{"n_layer": 25, "d_model": 384, "head_dim": 64, "d_mlp": 1344, "norm": "rmsnorm", "tie_embeddings": false, "extras": ["capped logits"], "lr_mult_qkv": 0.5, "steps": 5584}
MLP neurons of a small language model. Each row is named by its layer, matrix (up: input weights; down: output weights) and neuron, and shows model dimensions 208-303. Each number is 500 + 50 x the weight over its row's rms, rounded and kept within 0 to 999. Numbers have three digits each.
Before each neuron's rows, "fires after" lists the tokens most often just before its 100 highest values on Wikipedia text that the model never trained on; "fires before" lists the tokens most often just after its 100 highest values on Wikipedia text that the model never trained on.

fires after: " ", "2", "1"
fires before: ",", "8", "1", "4"
L7.up17:508581528532386635607513445491432520434482550566477603500436400540486497496605469464563487450522531519517456469477531525491474529474492499563509608569450504564502487475464572543598469573463518497497454465526536441435484526445471560504513473541505519500459531525560554523515461641496547451
L7.down17:420533489534425519471386400516555509479480447410512389478484525491533520552451499473474503513476480513493502469488597498579441535420571427468469509529430542386483532544478470455517374528492600454472497536503476527515508421488429590443490453435487426519496429533413460612492469541493513516

fires after: "0", "1", "2", "5", "4"
fires before: " ", "0", " Men"
L15.up624:558478536607573533592502571509508482514487514514515502518549523500568509511433524526542424491510540509489511540509450502489490465487561468421548472545489560554437468550438506444480550474561484428439396601442503463582467452541509485467395515527402506446443538561483553489469512443519432442
L15.down624:434520437571541612575532508456520547523456612468521534572508634558453441560531506534509435439517510411519510588503427396496557490501494390497514526553545514417537483522595416445501497452472481396496557507498468507489545406462441534531588501573512557426479528492448530455492528515518512503

fires after: "\n", "-", " |"
fires before: "\n", " a", " also"
L11.up1132:454465490517468525493460427542549524555484405429502468533460513516578427531445428559490511505607465431515487474564546536545486516498532582465547485537499460526503443458490513460522531436474482605543501524569435505536500410554591499594522503629550496512548500475405520474572413521518484556
L11.down1132:454539482439562598435438449491449477539504524436531548542539544532532425572496619455551522508488452510516468540491517516543530462550481603460429432562486560476441558454479479489509553478581451502438456501514491511520479443453455457444608458462471481522605503510496380375499451524564544473

fires after: " |", " /", " was", " −", " ("
fires before: " |", " in", " ", "0", "1", " on"
L11.up810:506573439449428504445578528533538476514495495525371555522487592455522424586496488491473508472556518523546434439472528452508547586487524495554541495372467443418551488478431440504537455448551523526553495517361557547506473505404490521490519573604576489505477463695466577444596605569477493479
L11.down810:460468486565428490427515513507537461484468507530476486428497526458496423509530518511427481442561520445525423452567507427568496535500532507528487503416482487553580455486471528541507390505564520549470526476431576472549569477525384457483612597535535542548420480440538466553587473409488594499

fires after: " ", " |", "\n"
fires before: " Party", "6", "1", "5", "7", "9"
L16.up123:441525474543432475468502529455473358486555465486464446490480490468515505429488508504520496515418494527527487551484522503557524513421372453552504506503478490511389477454585480514490501536517508515487493447473480508522447502502497582530516539494483514499495521518417465401504470542435667475
L16.down123:573533591471550509451500506596503499498458506528491484536490410573446514577392521531473492576555530519450540471559443493431394518495555518421475435519500490540494467551503489614446524544408571489428480566485461501495613457605519530458613437557518423656598527500591539488484471479607578434

fires after: "2", "1", " ", "|", "0"
fires before: " |", "2", "0", "1", ";", " /"
L7.up420:490487446538399471460449466500506527534544379513561493528513445409616553489604510558506528463422466448534482473533500435586432438497571502496533453379432510494531461428509510669400457512469521464532486518538382633426425480522574605374422463528512494531428497562510443385555453485469518475
L7.down420:575463444410566506472474561599562431545476483534515492540480546538540520408448474455573540365471497435493442514403510437543506503471543463487511444475476513442470518512510567446479537402505512562580537540536485411514463538444499542564508536567398521508370532514496550447536495529473543562

fires after: "1", "4", "0", "3", "5", "2"
fires before: "0", "3", "5", " ", "2", " \""
L6.up334:544536507617527487550516576504517454493559440512558467410478457439513572523468406562514512526429421490489519492531511420507525499491504465532526469495538415499505462598585584464420564516503427482484529566462532540488509455542492498482477476553562447548580461649528570478508510580550523358
L6.down334:500545492562504534595457504556442448537516482573470510514624568554530519448550479572438476498429501545598569552485562454544503471487539511568561446496504523460508373466438501491551501445446504418566463464539598555394491629551402459446500449388470459515529549519513511577543535462493487476

fires after: "0", ",", " ", " $", "2"
fires before: "0", " million"
L16.up1230:501474503581488655519527454595460536479532504519511524514504552394524487508530457619472418481518606470429467653596466517577536475471506517472446535385501519484427517502525416480515404423465430593466430484613524518469445469529546478541444459529535468506546492487479538502550527501465561466
L16.down1230:542401467547481508443554438544470502494555577438525474494438597433566430481432531545552533527492433438610497556471529476571479494524561491455527532436582518505464474491540510562566510414512561484454497417527520511406478529479456482555458521492578489423464480433598526425499394514500561511

fires after: " ", "1", " $"
fires before: ",", "0", "5", "1", "7"
L15.up454:550508483632456580636528446516523470532568577401576519582503512509528440513526455443547461517497465486506517489519479604501426448442458467481463518546521558435423451483474539493408476505539504502545514503503570496601488529524433491470511560492494475544495457560539528484518565540515487534
L15.down454:530536542522500466553497433593547417479504578446614488515571503533453582480556491593446595566502549492432467515509548474442399570457499430536506537486547516435480513537566502436419570606498462599505470516450476519451587514457496453479524529558507455479480547517424393579425514541500488551

fires after: ",", " |"
fires before: "1", "2", "3", " |", "5"
L11.up29:556523465466522506507460565563539566512582497468512500500536453364455584435522422490467493461590428431472566514564490515523547541498490518511486572428463536582544467521540479488444547461459465569514428489512493518454544482495608525426486630549482458475473524420550541582499492478421583476
L11.down29:493488486384504518523520449480513439402481451453558471426539577446483542506534514543502420443458467509442518394544537517569399674496488517528489554484475526538559457481563528542560521433534487488547614431508560542486496488530504554479506494461379474516481512434440460538487508456528458433

fires after: " ", "1", "2"
fires before: ",", " |"
L7.up120:564414589464524547541550460564561540529484434509531609482449450502450434529557392400550490439496507492390484526452503547487497554462409585491585472500412511451473468522441534445504470504578469462542536480501558379590446490450403515536490507493537498512535441495469468452457519617504478496
L7.down120:440520476550499481442472491484493512460505401566501422517459561449484490439538487489520597560515590509506539538455503521520539524472518460555558495506412562445541484545472516487528507475551534471387566495436528587466553500456501534575436463481513427451560501513445597552463490552483466566

fires after: "1", " (", "8", " ", "\n", "2"
fires before: "9", "5", "6", "7", "1", "4"
L16.up546:487558552525482551517515558510510428560488525586406525513552604584433477448530492586457519480454374501526454482542469608476561493544446432483396584488504527485516482468530533453423492478427474568582519612491504567560582520443503415553451521536438517489501547469445511492452518506563532481
L16.down546:533474589449383571516493557553475444614491432523449481446512447529520450523419542494465461495542546501514420489592437435578528461530402562469532547579485545494399545574499554500468454542492428485494472520457503492556549550663544516362487528457458510533460449561549470511473368598534565511

fires after: "0", "9", "–"
fires before: "2", "1", "3", "4", "5", "7"
L16.up674:417502570551479479499508553530494470445550533411496586523484432398539568436495550459487526475555410479493509516574470471518428507496493488433486536499541500505507495557460454561516451529579520553612471525457520491577419497522705460481512473560526393431514508517484502509499445495506580480
L16.down674:470474524492504511514425526505446528503474582549554470552501565514405460607531505456470494517431537539500451374517510521455470464490456459576497496511518535561542599582570487562533451445530386482441566456545556527484453523510454532412538444514575474561438429504458467465486426488554500542

fires after: "|", " the", "\n", " at"
fires before: " |", " of", " (", " "
L6.up1144:457403553548467531508511522587576562527587507525462463483537440475545596504523502520487505556509530507534592458514541499459489510469537494504458472458390419546533460597476520497412446533532483465461523518430446455473458598525460466555457534443443407542549560498512634463458637513498538600
L6.down1144:417465550440517387519487371563466547448503445518517425486478565477397467510463413423405459572496547491539523535464442514531520484474481580524426569495505510478563462537489471499515430551382465504484479581500516473460556545489448454584460496417496497470469541521483504589350547462530508544

fires after: ".", "3", "5", "7", "8"
fires before: " |", " ", ")", ".", " mm"
L11.up359:440499489536411420478503539561493492470482516577376450516456512467473515490501510534577581441378496549480463447460443563460508525458489534488542513527523499492469585496511478497466574498562364552422519441511448536451524511525406538485449481548416391573445558533547507594497478592412502451
L11.down359:437478506414514513464467401477452411522516537500513437502492589515471582595445532505543509502501453538483571497486433510520500469506476492545486466485517592496554432512482525530529470440460467528490544328481566585508468577540451478448532560518472490487489488422512459468533504518487559413

fires after: "2", "1", " ", "3", "0"
fires before: ","
L16.up481:475568453606430548478466510462507493505470443613501446494438495532521463523409428359477457516471528528373486476560513502518503474543477473446481486481385563483497488499498537429489567472495517485501505552424498430505515485494514535548462451491563475423585568537525483551513462622451526438
L16.down481:508534398558480493507508576514422450480492448490529555431457416620422579441591446495493460486584455462513468501477528377586476551565564510480520560531466553504581436551392543572557428461449510482530605498436516513414511429488442560498554491575524466518460436529407540513597496504519548467

fires after: ",", " New", "."
fires before: " |", ",", ".", ";", "\n", " and"
L16.up429:480516602523564477612496441534565459488583511554489536552449481451524475466396526562622527557490502455491518562518541525504465486561477515521454478436492378450522458499552515513494507562456462520452503538457475494484497501568524538464500462432482594482517522535494475461490514551507530493
L16.down429:485495453459531498556489464449566489542497494495522460504507536499427543547517507485522530594429548518555521656526513558464395458600521490571426420405461458455521433437466556499534455498562454530490531418460469530484509508495581586491558572549492560498424591471436451430532498525498488521

fires after: "1", "3", "2", " ", "4", "0"
fires before: "1", "0", "2", "6", "4", "3"
L11.up1290:530470542485572526494544566589511413507452463465523489470496459548586500472534384384532497646453401542528566495501507495519486438567522526507439460455464515541508513568641398534400505501525419472518503540388438568415521510526580466482403564519519430528508365581497507537510436504502491477
L11.down1290:527486579443531360514584438511496478384484586480496571490484412576543485492465527565461402540516479489518508552531542461636532467479528443545533508433519512500470500477625527492540495489558590557468477527563436507460503571468551492601426464489549409488538380541521455587463488528516489472

fires after: "2", "1"
fires before: "1", "0", "2"
L7.up669:499494617469439523451470550567510543499522537548500602460468440498690547555594473482474544480505584477495534573466556482460496516476609455451554529534390530520540488579609507601434510446444546532510538569473507509435521542469543428478407604506531449418573565448565532422453480478477642515
L7.down669:446450528432513507441570499522544401481394498490418520514498528575490589454469505480496485574414565440431505519449529514553615479507464542571448506521409544512484520533531482449577477539491521491580491496523466458501458498540544510466474562530445429485471482518536491496527481537453416478

fires after: "\n"
fires before: " ", " Total", " Majority"
L11.up722:516509555557485601500623551539435498507466546530413528520519546511494530524494532545436496506503535410386619466534488424464635551520456518545479453437504486545520467494454542471501518549411480508484523402458503469517461451481470484552488555485560517477497575491593469422539536584499449588
L11.down722:498476567584498480416531521524498437455487524460509508523543585452441484543535454563519597514475602526374537474511575521438519504571521478429502558472477467577613546482444399488407549458498503490547490442451592554450491416520565479507529502492532588566526576414463489393439459595537458532

fires after: " ", "1", "2", "–"
fires before: ",", "1", "0", "5", "4", "ing"
L16.up806:547552452436520620525482548469465502481531523530450584543537488543556530480491487422489492469530424563494527467515499408523423473474542455542530523507442479495508609489488535491428546442428422468438505444548528507498511454469469560460491448511448395473444450563493512518464473474532400484
L16.down806:484469447506554475507527459478439501455445536530532618479525499494513510503458434531587312500541476533454448440536403533484388633412509495539450479437431401487434492550498537455463472557427504502466470549460477512541478492499597497506490533491526443511493542450502439530420456466520472498

fires after: "1", "2", "3", "4"
fires before: "5", "7", "0", "3", "9", "1"
L15.up526:506484456519513438588416512462483526534425444511429557529560475451612441453574415481451519475529359524556471486497535555538520464565509448368409456519543474503436467498495491576427489513490507554508497485550536528498385503459416543380543593494446435462553481522495484534393516521502453486
L15.down526:616623560517434426522426513486493527488546585520460501502410505566474608573481446550470448521467487488498515422488519428537517460472486407566438472509440493467523487532446489491595472491472487468562512462442529555473574417410451449496481426429496469394426570515512506641478559478513578496

fires after: "9", "1", "2", "6", "0", "7"
fires before: ",", " |", ".", ")", ";", " –"
L11.up62:398504465478457512496483555564538533560470560508497579415457455536499533435468462375488544402525497504473506601489487490468536511490444497461473454480535561442548453464414525530478495544527534471490572474426527501488499495495507555433529488549457440498518370480439420518455501573468534528
L11.down62:464433536472552435548564494484500406465536386490474478526491511532548513484563498522490531543492490410504529601435473476619462500473430465522487459484589582509446506521370381450602484527417561353526482391485429535522528497509502546556518437453508494482460454450511542567545394526435488525

fires after: " ", " |", "2", "1", "0", "5"
fires before: " |", "0", "1", ";", " ", "\n"
L16.up923:486421446635541500527548551552445466430538465568517479506449447490561462429532505362499573496534420384422490536460514429463425511512567482461527480419398538501554561530486552520521451558496441527456480478488494504534478442533453516519511429495441513516441403496421533538550517449481511455
L16.down923:513462587587494529499493410520474498499490517533604510466516533586482508548591465535587459556445574434488544552529528500462616532531487506480617426504452533496584553453467516414518439612562468520500496427531503371404490516599501513440580453522507457463472506511500495558515453513505492555

fires after: "1", "0", "2", "5", "9", "6"
fires before: " |", "\n"
L6.up776:542438441412549523498474549531498466639544531483400488491531470591506467568479357473469490528552534536543428506522512464553516508545499539493494480540539533516498469564480429534599531512529503524498514531455554559453460441551462503515437478598558530475629469615488450496423509492498348507
L6.down776:616546474475457565377534472546504570561452514411698465527520451527461540496410506498522560508545483512555550517561462507490517488553417528553438538472510524488551491479483510572399567447528482494513482435532597581489515550429437494441590490503509535502571490475435491534468495507501465512

fires after: "1", "2", "9", "0", "7", "8"
fires before: "–", ",", ".", "s"
L16.up1106:499508449508528561553461551500464527464467542514477518493509543558456470551518562500507516441468520447474489477496501499482477436485469553478542482487523523528471487535561382514428495463457508532554534580541478513533425536451515515437513478532473385460580366506307494490415517526445450454
L16.down1106:501516481453456633450434517500491512491509492523549540470487537547533500566528579536439372514516550496598403476530576446457426490455506371540418460446532442410560431552487447448507449477488511487564544572438446375556539454476496516487461514465513546511560431505501556462457509540443463506

fires after: " |", "0", " was", " of"
fires before: "4", "2", "3", "5", "6", "1"
L15.up229:496557525470407494488458541553505442531470456492491438430491488570509420465406546584508526517417450487553579482474477518508557462529495506601492571582524537483410544559555516395590595507500494510417538454460490509479547510562602508583488532593532501574567473546513489469528506468512522432
L15.down229:445554506404491428506466538524561551489466586454518484504443538552522544447549431449573499615491471512575488494510404501419418438456510450548589440558496486498451504523554465508572521529481426491531523567434397541498508537456481603527548490462480485495506508512505560463611411420494493463

fires after: " =", " ", ":", " to", " +", " ×"
fires before: "1", "3", "4", "5", " f"
L7.up760:487506464473580496486508472533522476479477464564550613538463511546496442477508461459471483525550471556417530536475455528565521551462444578522525494476457473586499482465475421532483424505512465485469441502516509548508537489478597522481445484471489483491496528507550468511535480463484576553
L7.down760:493418538566426509397588596483516436528552529454536539417428579534459480555566579454472476542458581488555517436392523563501527446522476479461499471542525485516493525455533530395503418575434470426441501536510468571514580537502485412368573531481529548496475536504526571395541478421430555563

fires after: "9", "8", "7", "5", "6"
fires before: ",", "),", "–", ".", ")", ")."
L6.up1004:514414509532532542466359452558444542541480466438477518417570577512531506478518406477400424487533545456594497435550543580471452482524410562522480474421533503469505460510562397415506458451458349525563524471539459457483410551499486511485584476478571494494672460523521482500567486536517456587
L6.down1004:483505514474431559540513401580540464451459508497457385475483496480429525552375476481546551483511570494411473517481565545514469522451485407606422494406474517505592488474518587426570482437537582443442546590448558551475489390490507496480473397433543525524444429480553454540515514482457482428

fires after: " ", "|", "1", "\n"
fires before: " |", ".", "2", "3", "4", "5"
L15.up1281:518512640474466555634501485505489494521510485432572540430460519473414520436548483559437481464549476418520493513510538495535525559498491517547435529475482466397542544464467468587463512495514480468526525486521533479440546499483614504504524549506453434461471583473479527443469447488441552514
L15.down1281:574528518429568538473536426524522506550574532431488505498605482502429482538511599497431519476482440516541393426397504462465469469532465450520492477515538580443582441455465569455557516461568480475448582457481574517504521517472506519497519504474603522548561493495388490455496405523547503453

fires after: "2", "3", "4", "1", "0", "7"
fires before: "1", "0", "9", "2"
L15.up68:481564507476505543474534477594419541465479516536422561473461410476643404538622471444578524467476517492542539585548527451444609470459490496408496509467452429581431558525527510514491558501510503412511421478534481485489480470594492494508410632537501393422519390479523546468609434481432594430
L15.down68:562534523388567544481552471641542531437545476584534505459525553452524561529625497445583511445467482435499485531483467464460461598481496451543530495539520411514514471508535549442509578500501493568578454515600531501440547499532537499472408469443538468492406466457659425485526501536586486524

fires after: " |", " ", "|"
fires before: "2", "1", "9", "3"
L15.up921:546521555494494480568470533594528555536474485543448558539528480553453507501507445518413551433394441533542543457555486513427536543454495468451465566570548446505506481489519572491445648500460325524535581611557500481459562539442513520482472589478485458474534469546470482429433443514500527580
L15.down921:553547548458369497549472485583576508470487586508535470470512401532485587511531534417533508550550470468479514386530507485505453553476442457521559496537358492541580542550476523433493533425396501464477530461648503524549484531487530613525394483459526466476488476476517519497494465466490475543

fires after: " ", " ("
fires before: " |", "–", ".", "0"
L11.up676:345549551595568489521530452514511487475533479592503527507540436555461528527526431511429542528585497456436513555521476529534513382522482557497420500496460524532521533546490496521400511448471474565492530464557468547505458520487462477521505591500484515493531482484453421599516551461503498449
L11.down676:525542534419552453442470497437562495435462481437398518439463575464468543540472603509544492472533589492529549513524493465549586564556446670514438553538571413470518557562474511457499512505474437512495590504540511531535501509527530500471525512536453596468425470459474482488550570536449465405

fires after: " |", "|", " name", " Decision"
fires before: " |", "in", "1"
L16.up30:524600525502485436499412490567512483493477407512493564490480552556500522517433507530435488481501556483540577516528519446543471501491532479519453470479482485476437509429511506517471503429505376490483460506501623500440505543510518547483531457557458553582457447531557477408463495445589539607
L16.down30:593444452534404436337390512525549497429449521421471535468472459468478430379448563497408446524536462454461465466532468527441477472448457502499428510546399499433545549506551462507468464458468537468529536507527540450531559508444493440501438590464507578545494475547455410520510545461574475586

fires after: " In", "In", " in"
fires before: "1", "2"
L7.up1149:484427470505529517577447528398523473406567462477531501389597534479513512556472410483455544444519497441516578503492565456457508488474492519497492553503556452480464472569438400530579484433476493519523475481518392436398449551555464419464511607487504539541503582476556464545457499415531445532
L7.down1149:632529512480443516451506466624484509425484558424579473503475546487446554474550420556504445472476542483559480435471446442440409551555535552471505486416442480560531522593461487498466569447484519507468463445427480434504485492453505488525510506340495608540435422450467466520500536528549474414

fires after: " |", "|", "\n", ".", ";"
fires before: " |", "|---|---|---|", "\n", "|---|---|", "|---|---|---|---|", "|"
L15.up786:515545496396475515493465475554586443489572450447511656511514449458501497481379541548471473472603443450556492461476510480570591495492492548493500440481443502489530533476545555521499616458383486488517510460443485511488502485461516514494493517524458465529487431498417550440483461512490488556
L15.down786:578452526449561494446562436433531536554495488536440531559513562498508491552559590473523522572581448517370457487419491527540535447483526562535519424477465488513412573354570618529401503469532546523447404466416523450472477540519519506544528538446481507495429505461596466479389573533482472569

fires after: "0", "1", "4", "5", "3", "6"
fires before: "0", "3", "5", "2", "1", "4"
L6.up562:581533479465544430536503547524464570524537515520461526477549544567483581464440412454537501474518463566528461558429490498492458424534512545473498533571469526468492521609661515507536552450425509525491452509372546642448360480567520505478521553467430479373460456494540545434430490467479526453
L6.down562:609464563414511439556530393462567511445458568565578508534517522446521489515503575476524595534368500459602467540557485399529538462528504497484490570447471598547506437588540528523501456472488491469528476430518475494551501495488426454505469560322404559447562480540522563466548496544498546431

fires after: "1", "0", "2", "3", "4"
fires before: "0", "7", "3", "5", "4", "8"
L6.up978:489520517489564445534497584482429518512518470614461377474470447437496466421555340523471481396466437515503463513528485486506434512578509567458491480447572575476566512600460416542451497489422403484534472476433487607496492474423395502504486582483481526569603502492523489501456439456520572502
L6.down978:471398492452599476488485435511496405535503564487520522559524485464537523486463589509499558469482464526557518539442456423523530468471422372502463477400548550547560502514371537508515450546476458437480399496437526428483459579379421484536544534374606505501441509453519421568469526539384424536

fires after: "4", "6", "3", "5", "7", "0"
fires before: "4", "2", "1", "9", "7", "3"
L6.up924:539537480527509462514488556490475503564465512527452451513522591517441524342452491530448509599453522472523431578499464537441466494595548553510502480566450522554427489532434530496424431509557437479491445444481445494508413446528479491629456490444457451592535443473581530518516534523484515554
L6.down924:511531560514520466472539500434517455591489484475528484520531588460476536439476451521529549482506525510509508501397538456524538552517428544446454498460503501473543412414441461493582568491457485520485510536581506452402462453561469477471598485469461493488415420387492471481518498591487420469

fires after: "|", "2", "0", " ", ";", "\n"
fires before: "0", "2", "1", " "
L16.up169:388518540535452493601516488570468541471497477483565577532443492465425395457579425519467577568516502436561507528560547496519490526441541497357496516471438490527525517452633559495544513563439468569572500544586376442437543463456461448511529463617488458484503542495535479494527481440536541544
L16.down169:430517461482481559476448435562531548511514513584504551504491459447520492477543476508461553469462575592555560505571447476418467513464558413466539544506483459593585478523600519473518470464449548513446487487509545537442496462488398446485571459505548473543413568441487503525561345445465419538

fires after: "0", "1", "2", "9", "5", "3"
fires before: " ", " —;"
L15.up486:417564441562568533519515523525541571514456528494433432521461449516569396535494504582583603544531460515489512475469449429556475532539500547465540528541525477525344512518418509470512596437587520458401597526547502597488522508501513596498462507503372497366510539463469447557483469497433555541
L15.down486:566516489531514563454540373482562497477484586499571407458575551505544442607521486530493534425562546511562498576519441404510475536394413469514494468447537529480520543543560543500475522391528467489500575558570545444464590550553450543555527534452493573502512509496498413455432529454451453499

fires after: "\n", " Win", "0", " ", " August"
fires before: " ", " April", " f"
L11.up302:529460649520386539545552550612507517526469540500507491535516461442478523504460602548456413635436465516465704455552448458525436494518500485487499506566485600515514530489505484580405534575557413532392547519536506477439499465543481471514519433473288500480477489479448523486452518506535587534
L11.down302:510489506581481499504504466474400491456560476481458449414514531384506505458502600480439559436391546419501487459489494593432569492571578557508532431559483536495554546495493511532569539416532572473503461501478598459501498460452506483472456482600499563488523508568528535499487487652512491491

fires after: " ", "–", "2", ",", "1"
fires before: "9", "8", "0", "1", "2"
L15.up173:515500511523539522489527503561595511484559525518493536508520501557517436528426517367523418492483499566548480441655460487409622496504513492511481456490498399499501490559558532522455448484485415460538495537567438475527655491470354579541494498558515472414392498548478449518442526466481493426
L15.down173:419488538489512456505442486588510527512510587487464452505528524505594548521523424532477392530515497556527478482488472477491535497516537499509604502523429416439564470599519482487476468474496549443508490536630593529480477464492442477515504562465523545546365538520460561524410523433446512503

fires after: " ", "1", "3", "2"
fires before: " |", "0", "1", "5", "6", "4"
L16.up396:539483447542563440488473636493549537449420507540516519425467417357544575527491554528567445476529491648504440451542467525426482496508474677539551563566486529516548533505507424476478528501553400494486519518510516619545507445535513433493541545471400527511517447522531514509502484473516482441
L16.down396:493464506402548470486560450462425535483404515548623462447449541522523576531507508576500509552516607515506479458460420574502536580493462583551524467425471560522490481530422560411494555525545396477504527500563497523433483387540519518451503549555597496549548556529486553537554496500522553490

fires after: "2", "9", "1", "0", "3", "4"
fires before: "–", "2", "9", "0", "1", " NE"
L15.up1188:516582554470450524484473618591538491492440556517564558682483486404489452535523547427489598478498547449449522431534503550552442470475609392532468460535499531450494436505535510487566576535477491519465558511548495467508545574514446558562519449568478452406528482512439555406550467448527505547
L15.down1188:560404516548594513520517337418513440537499466436542477522497482503402527538558451516505487442479519552487532520495443564440432568460539488418561497622595521463432478529465527555434494554481475524479396509545429554436509458481461608340433468544534425577498554484523497497538506502465544511

fires after: ",", "0", ":", " "
fires before: "0"
L16.up1307:488541559461500514512559496464479592565506416566526524498488537500482447531439473550529498602450499461450446589529423501511519440470434514440462498495562504538510532443501434514449500447432466510426532523552486508506521515540437450545476401492476378498577502449552453528484542472564546518
L16.down1307:524395547507499473524463524596543579489473511531383449477510431507411492512480509512478487574453451518509450538519505487597567502387490469514439492504501514570511525572484511563482509433462448532565430417509555503492481474448451547495547567404553488477439534517451429514530516437477578459

fires after: " "
fires before: "–", " |", ";"
L15.up735:619606530478510488588417478474515515428509507517575515475447444423417552559504438457535526443503536520472575463547499498526609451525457472426488575543568443413429398570483484520426488500547505385538454463502510510549517489481524445556451402487557534479472537550465491411624495454599525506
L15.down735:410456523457539568502501579491475515438463545495465500485473571446436569482595591499497529541511474527498394536591407544549570508576479429478402527419500523362428505458446537484482551469532459484456456485581530539512569554564496529435482575483503541387538486511467456518412450451461479426

fires after: "2", "0", "9", "4"
fires before: "1", "0", "2", "3", " ", "7"
L16.up889:493555523483475488505387561540524516555512474519512462529479443438513532477563465543512531492487493548569495396524534542472550578537531506476458518578381513470527480532575464468493480481458530583538340495511414605437512496540457507476428455570522384378447542562517582485457442440576558483
L16.down889:507575369422495525492497496550480474603562492522553499511523418449509453552517437489581532514476566398546483472530476517411485647501421446507530552492456521523480464575550493407473421506548504542511495471554377420434568525402496486466496452491595533553555517550566509443537505473528481439